Weights of a small GPT-style language model, trained from scratch on English Wikipedia.
Size: 3 heads of 64 (1 for keys and values), MLP 512 SwiGLU, 7.78M parameters.
Architecture: LayerNorm before each block, rotary positions, tied embeddings, attention and MLP in parallel.
Training: a variant of Adam for these matrices, 205M tokens, 6269 steps.
MLP neurons of a small language model. Each row is named by its layer, matrix (down: output weights) and neuron, and shows model dimensions 16-143. Each number is 500 + 25 x the weight over its row's rms, rounded and kept within 0 to 999. Numbers have three digits each. A neuron's up and down rows have the sign that makes its largest values positive.
A block is one neuron, or neurons of one layer that tend to fire together. After each block is what it responds to, as a language model described it from the Wikipedia text at the highest values.

L4.down305:511496488434496544487502525479508516498501457490496519428486512512479459468497466513486507496526508523514487498529513506501470485512544505490485522507495478507497484501547503494468489481545533481474509505531498448533495528483518519512553524547488496461461477535507481478513480490486494506523499492514497526510503525539525507514443497480539501489484495487521465553531519505486480495468
L4.down313:520480534490505518504478559477471502501505516494473537492496482511545474518470435485487504526511493532483508480497470497509486525560471496462494500510501476476498472510489516516528487525492461506494518525445504547489494485528493493485514516515497511493463505518518476507471525516458572522538504473506557534529529489509559487496486520481522542494514512459487526474491548510467518500492
L4.down458:468521508490523535445500504502511522509473498528464510493485484489493504501490464546459517532514525504507478528488486514531491511520504504483490468518496504482500444516484499528481489512529515508453514496498499540483512478504526501504539473490507496486474512479519483543548487540452521483530512516525498483500517513457525498483487511555497454466475515556436531508508461528515525533506
L4.down499:485525499468514505515529520509481479482480467466497520492508510481563482500485454463472444496544484524501480477495488507527527508529502457491515470515516510498538470502489523493480471512497470483530478546491512590509506493467471483538502517465510505503527502501456488514521523501460510469467474463477480478520511498514553512511473525530544501487534488493463551511535477498473543527488
Description: Word-final suffix pieces

L6.down61:490488497513462492472493443480503554513528555495514500504497508511541473498474511508479478513536462494496483534499476502514537512473487515492478433529489495489491542482506535491494544502506531559466486515505484500480488497519451463521505529527523523490455518505520540451519525524469488481478535511491503502496478497477522515479493476511549551503535483479493560508507471481527536492506
L6.down123:478484502496462521496486528485498527516501502511505500502482464493480510511538518507468495477518472480496505471461549564480570511503514533466480419515510509516490519518520528505461489507493471455478519486469485482479537518464523449510479535532473503519474518506516489495528496495511523492499541501499488542533484480489499525534554495515537539496479556473509457535488459497513508490495
L6.down168:460500485499501480517587501499470536493466502507475527534487489467535476495492516485463455489524540483492527525508434533510543501500490464484515431506504505493519514498471498450528524467497487509524477490497478522495489483509460518496502497485446525528486522510503481461488496501490503522503533522531498550524524548465480535491480524461519491512536520547517511508521502509492493506508
L6.down208:496506499497521531481501498452499511484513482544499481487500559496476479499510525489502525491473447489503481480504505498503518513497499469521496444518518512491468491484491473483482559481511539495500499467446490468525526491461558520491512524529512493470483516511489511467485477487576519446571491493536543504490449514506502497499490517547476471491478520535472497474505518435511451511476
Description: Word after a named subject

L6.down149:451509489498563541526547527466500511460488505540496479521473543513515481501502530487536535490497495532498491508495559512523527497499491495489493483517557497509494502494491495494501506518511513464503522530517499457515457535488488531477494517450494485457494444478519479486484495503491420515539476505517478528471482492481488507532485486483534491481503485496501523453455470443479464516487
L6.down169:489506476505511511497471545531484559479510517508484512542482478484499502548494484508484492513512470514538505462435480542499499570488453510476475554550501527500477505475501532468489503495498513491501464513506504496525512460457480505478487516450445527506473517453515554552498461490503487505512526497523522521517503496495522475512522507465515465462535528477538486525482499479453431494495
L6.down216:509463455518520461507482492474522531519465502516505500527493434541528490465500461475498497490531487539514502496505551460545500545482471501504522458513488503574475505489487488497500507502505532493481458485488515516495493514516532530531506499490441524532527479525543467485474499515519570478519485525495477481497438483509507515494489511451501486490475485496527499481500522503504469508494
L6.down279:531521513490513495525515480466529481519455477516521458489508482494470475521495518513531444529506501467485520527535555479503500538465504479496497521502496423509502464501489486503503514458489503540508444476517501485511479506499512524528510468564517505553490499509500515530501528503490518465493483470478487477471509488510533491511483493490466524501447480551510511524482491495506479480515
Description: Main verb after subject

L10.down156:482500498498491517465484485499519527518461514515469513524521545516489492477527533465546483541457511477510481511514489504493471508490544474483505510508494575544524473477531508487466441490456539505480489475527516500505466463508480458537517509504498471515518524488483533501509517500509499508505505508497500507460530494478508483502514531504523536501540524500461474553491533534465508453481
Description: Wikipedia table and list delimiters

L10.down463:490510514512537545504505501481500513521430493493471537488539499510527515462446507518505492454511504539463548516467507513506480514499526501483492443480522486495478537463468541467518483519535475485458497501497479550483503527446512520490474481496472441513445522538505492507493500560492515542502521471515498475551536478503526498501485486520512530487505484527504494482475490503478481511490
Description: Main verb after subject

L4.down21:495489522505510478490482530505518549447516503490494449528479470521454512523512521494514518496446532482480476511460507503473534498492506520510502567469513467500488527542471531486531523500541536501479492513508471535485509519455535536492509510464562514510507531482531495494472505470533512515514515466481470523521481513530474478488527464470523481454502520441533497493531529451536491498516
L4.down237:528483519513499486563474516490519473491480492461517532484543466494489475504522538478479469461502499484519496483530458529535477546506467474487557532515539492526546507518522513478485516479516499475495510501510476469477544441467539471518533493525478480491517552476503469505464505483524503504515447498549505541508512499522518509477505531501429516472544490495493516492565431514480483507503
L4.down372:490496542468507448511517526460489481533514522503505487475512482487504482478522510491500527501514546465482500480507521475520465496568496461520486472526514500511514541465543459527496513495470433470542428484500479455512480510515547492519516496480529549531509509489524513509511506490523492478514569534497435526474465475461509482556527438511501493528499497486544489486502530471527526468490
L4.down434:527477501518529509515489516539501510494539512494526479511468468489477458492504478497516488507497517481501497514514483515500512528456527502449510470535485504539477466539545510501511484514496502474488492539513489521506509491515476536520512462497508498494472527485515529545504472483520460502515507509530469522501476494559536494533481491566514473504488450499462492481471480495537503454456
Description: Table header separator rows

L10.down422:524532492529551486490491503526526479479483454509502492492496533498470494481526520478497501488494543513523508510496519505487502474488519516513494608454523481509507503495470498507523517507495500455540527511555485486537447452520540525505486527494480513478532544515494501533474491502580514478462504500520504501478468473525503475517516507449520497514480508487505478436494524508517479452517
Description: Markdown table cells

L6.down28:506471462530524503492504502544475478527485467488474429505509450478485485499464479477504502471535494503504535520458520506488540416517507523480500564485512465524532469523506490431541482489502516497488504469462471506494508509498544532519465495532496511536508538508468502468497474512527549492496530485476516480536466498563526512549461477522494510544510502510490434485500514496482476518520
L6.down52:490508512491496534503531542517475470442472507496500490533450518500493470519501482518511495562494509543525503469538504508501533462461510498494515453472499488513532492492488446506498506502530496501523523473496516526493506500496527488515560516483502504483503479477518469508492558522541519526502472482488554480471501497498502503464479484489509456479495501533502514461496462505475501537443
L6.down307:532512490497500516522518530498515505520467516534511476486527484457524502522490515479503522531478482492493546519446500507489468493467512522530572532513535515529498508494532475544533505504497481529471480490513477485459521495517495453453508506465513473515478502512445474479503517508530509518467485565473514448520503512510510520492478506508508452494509490472483534530488458474519498520544
L6.down375:489468482538475484508495556486491525496493512464473485487521493498495519555499490503491466493486504481424521505471532533522516490502533520459510462488505500521501498495520521507539478518481481452506508511497489529515480454478499498503520555537488521498477502482492492504481458509534547539488493476493497479500520497542527517492498537510506487511456517452492550515555499462474486486465
Description: Word-interior fragments and table separators

L10.down425:456518549495514491493520479499484456481496483493513513530535515490484489489475514494517497491515500502465511492508510483485506523508447493463476333512497482490534525495484528535495494533526487489519498526495549537490507502518513506520523462527506464488502505480466482481501493501401504513535523495460504498466518486509481512505499491540508539485518506526445548518484501504517511525481
Description: Adjective-forming suffix pieces

L10.down322:495521525529500474497538519525487511507491525495469494522498501520479487501480500482504473472509532475483516533487491545515510531470457508490489455482508487485516531545529463493531533506505474510518460505498515506524474466474464500508464504476480489509480547514517462520508522509521516488443495514510553533489547515515467517494506511508513517480529540522532540528502498487533459503478
Description: Perfect-tense auxiliaries

L4.down130:491486500531493461502496476552525489499514530498474484452445470533470509542489477502465491522528504536480471540524533493491507510494461517504515524490463507454466484478468563521505466513496468473525509466474518547494494529465527580551456520521487502488536464514531481509513482475491486487479500484496505519530503456514452505498477510501470510491457497519478517466491496489475462517484
L4.down308:522483472502474523504510480471488472508508488497508505479522518525540473516479462499483482497524537499498509480470482544480480483534486484470509391564490488534463503523501506466486556489486512538478493487471500487538494544461499483499494501481511489521479482530519521458513542504487516477495490464495513526498514526519488524477520521477551523522524521526498506507520506475508520565557
L4.down371:496494473478489496487529529499535544497492463496501499492469493521502537490490501525475493475467532485476486525520516510511494487490508479502497432454511478485484520506538490492497508454529493520488482469498483512507462455503488535569428508536509504507503483516497487476507516499519531502467488466475502476517502492521486503527504492490486518483467565604508510495501490502513410520515
L4.down510:490506466517489475515540520526491517509512473531485505502472482488467570502496499495554475510514529513497465527483501508482531506476463493497495476460516478467481500534536555474491482523530490509499470489525473493472453480481497527567428506510458485525510491521559468528502491495512471515479496525481498521505503501525487512514500518476497502483503544559532496498449529481498480520526
Description: Present-tense main verbs

L4.down48:461517499529530484488503519528482476481508484494519536486464451462483455490504550568482520464481500458491545534525474525514518490473538504536469498466545511517480553468509502486483541519487508469480489508504491505495510493481490475523469497447498504519506563544461494481502516469519522471540513531503497526495514461524477469481519492537499564461497503538498546545538518504531465507494
L4.down133:480494511487529550446460508504504503492524508517484487502497536512503502516502538505454484525508469503519506551503510497512526523504527501504488430475478485506508499496493520504502498450499480497466497468491475455473477527464486523494514476446509548517485504506540523465458493503497544494478514497504517486505475501497502495475480502524516492480537480508479516513511498467559509489490
L4.down304:500508517483538506481494478517482492525516476530491473469484499506493518516513520519476487509487527467472504483502546539481531517530524441511535468539490537463491529452529499542492469465514460465470475477493442499489523522503463541511494491520495510473513507520457472449457519481453515511426516523515509514475472475480548532484512502546503465477543516496496502476492483499491518480507
L4.down441:476499474490472523498549502502491515498508483509525477500510544478500523490490540478464525495529448470521492472524522495534508466499505467482517509508509522430467505468509484521528521512492528494514502482508467521505545477492536441495461530469518507482477474456490441521512528484482546499503505499515494522489506499444493512502495505443527460475462533579482476514528548517494476532500
Description: Table pipe after stats

L6.down68:502486490445502497488563468508510472499531527545464518481503508456509555450474525491483487513509510471513514524524484510489491472472503527501522397524501498510475485497501510506480469447533512512522472521510496530499475483508515469487508490490523530499487506533487483527521518516443503506519480475553493495513452530487503503462514506499519518493484478505470517479524487543506497534496
L6.down160:494524444450499490493488490471491470525520504486526518489553553522530478449517510528472507513508511490528517513470536481544525503499458487472467462507518496505496507501531514495518520479502489477514502487484568508509528523514529496487481545536473471444494519493471488535493528534444488551498496527495509539532512471548513507527496459489480532501495480518483464493507492526472492521502
L6.down397:473512492464521499504513505491512528498513566469484512520482531500559491505446513513466477458469479480515470517499536524508514540488495493528524412530478532497527483457480499472505493490517539501495507500471498500499472538503466496504483513505496490511521522505499468536495523576461442473549486510504528517529484489467535503464516494502525529469476494504480476505498489493467486528512
L6.down400:518465500491482475486507455498478471512530511513519537508513513453507519475469492521494432489502480508524482554530457532494488552492503486518490482503495487486522501521470488493494452492464523475492450497510514526491530490499516511545527494560517496521472495544508529513457534513487473512554481542516500525500493536485537516511490500555502478455500519520506496511495496501504450513485
Description: Word-completing suffix pieces

L4.down273:513470475503527481463491538513526485489514447499491504500499487485472542501503487483541499498479566472505459472527530485447491571490494474464521484488515468487471535502508552499536501507535543490518535507521463474501482449462490523512478474518501517528495557485511473532517470489551546506489510496462519495503492491501497484519470486433481486500465557494492477500456482480494464488514
L4.down295:451498513503526462494485508515505430499505482512497497472522568499479537496497489487506487514495517476528514457482507533467504525537528474500489494493524487466496508499483507496530509492503456528538499500506496519504519479515528486474523562486519482487500449536500544517503488515476499454508453475528541438534495546502524477531483479512476504525463465478498473534504496465506523527504
L4.down343:526509478486478493519483515524490502527548531512510458541523511461497480482509514527508489515475497508488482470524454494423520522515538488491536508503520499485510493469486517447470481495508456553489508463478452504504512452478502465535524507493493554506477525441512512493496492502567495534499540527452500483537474548466547523535527534445498506481473507509486510499516516480504481495504
L4.down358:508525461523503493524526493528500542524511506529442537492523493467513460507518491537547512482482490544535529495497473503476506547500488496477527511499501482497514490513464499532541499458517489485553497515476503491538465461526537475486514527466504480528488501487495514525539508462483467516499456465526480427502466491460534451517481514488511543484521476494497514528502521489479485524481
Description: Onset and main verbs

L6.down8:539470451510511518500485543501468516517491486444536489516507468516478474502535503478481536511463542476523477507487487458520497492515493522494523519522527450513448489545479525507563506491527515479493525513459477493540471471452530528506512527529479507471516498532504508515527514522524522489497547514516506495487485496460495494473514509513501473513491501472462541481475504485535504465485
L6.down92:506470445513489505526468456507518502492532486449478468496465558519541513493501444506490497528518502533542529469465483477497558500493522486471522455498491506463550485515481544475547491473485485468482490505502527482513516500485504464513479474511506491489455538496481518478463492540488547501521480456508498529498496524485501478538502515509480505503498475468504491511505487524516500507485
L6.down232:462488521513532515533526518495493519459511507477552451512477485526488490490507490494478528496493480476486532516503470499504580507484514477460468516514468450520454501525517513471497517508538484494510453524525444515486482483491499472533539527494507484477540514510524492498496491490543505472528527507463476505483498519533495500481486496509513453501471496468489494475482490457519492467501
L6.down361:465473494498510513520458520474522494514482496494522470468485497478502507496527460513503511532505496499475535541487509492517507469524511503468471546547490478462468526549509514507493504510510473507549492485506477527531506490482504556511529501550495522523544504529524495453511527467495522504547541483461489495496510487515511526509457533521491466521501458486505524497503513455523483465495
Description: Wiki table/heading markup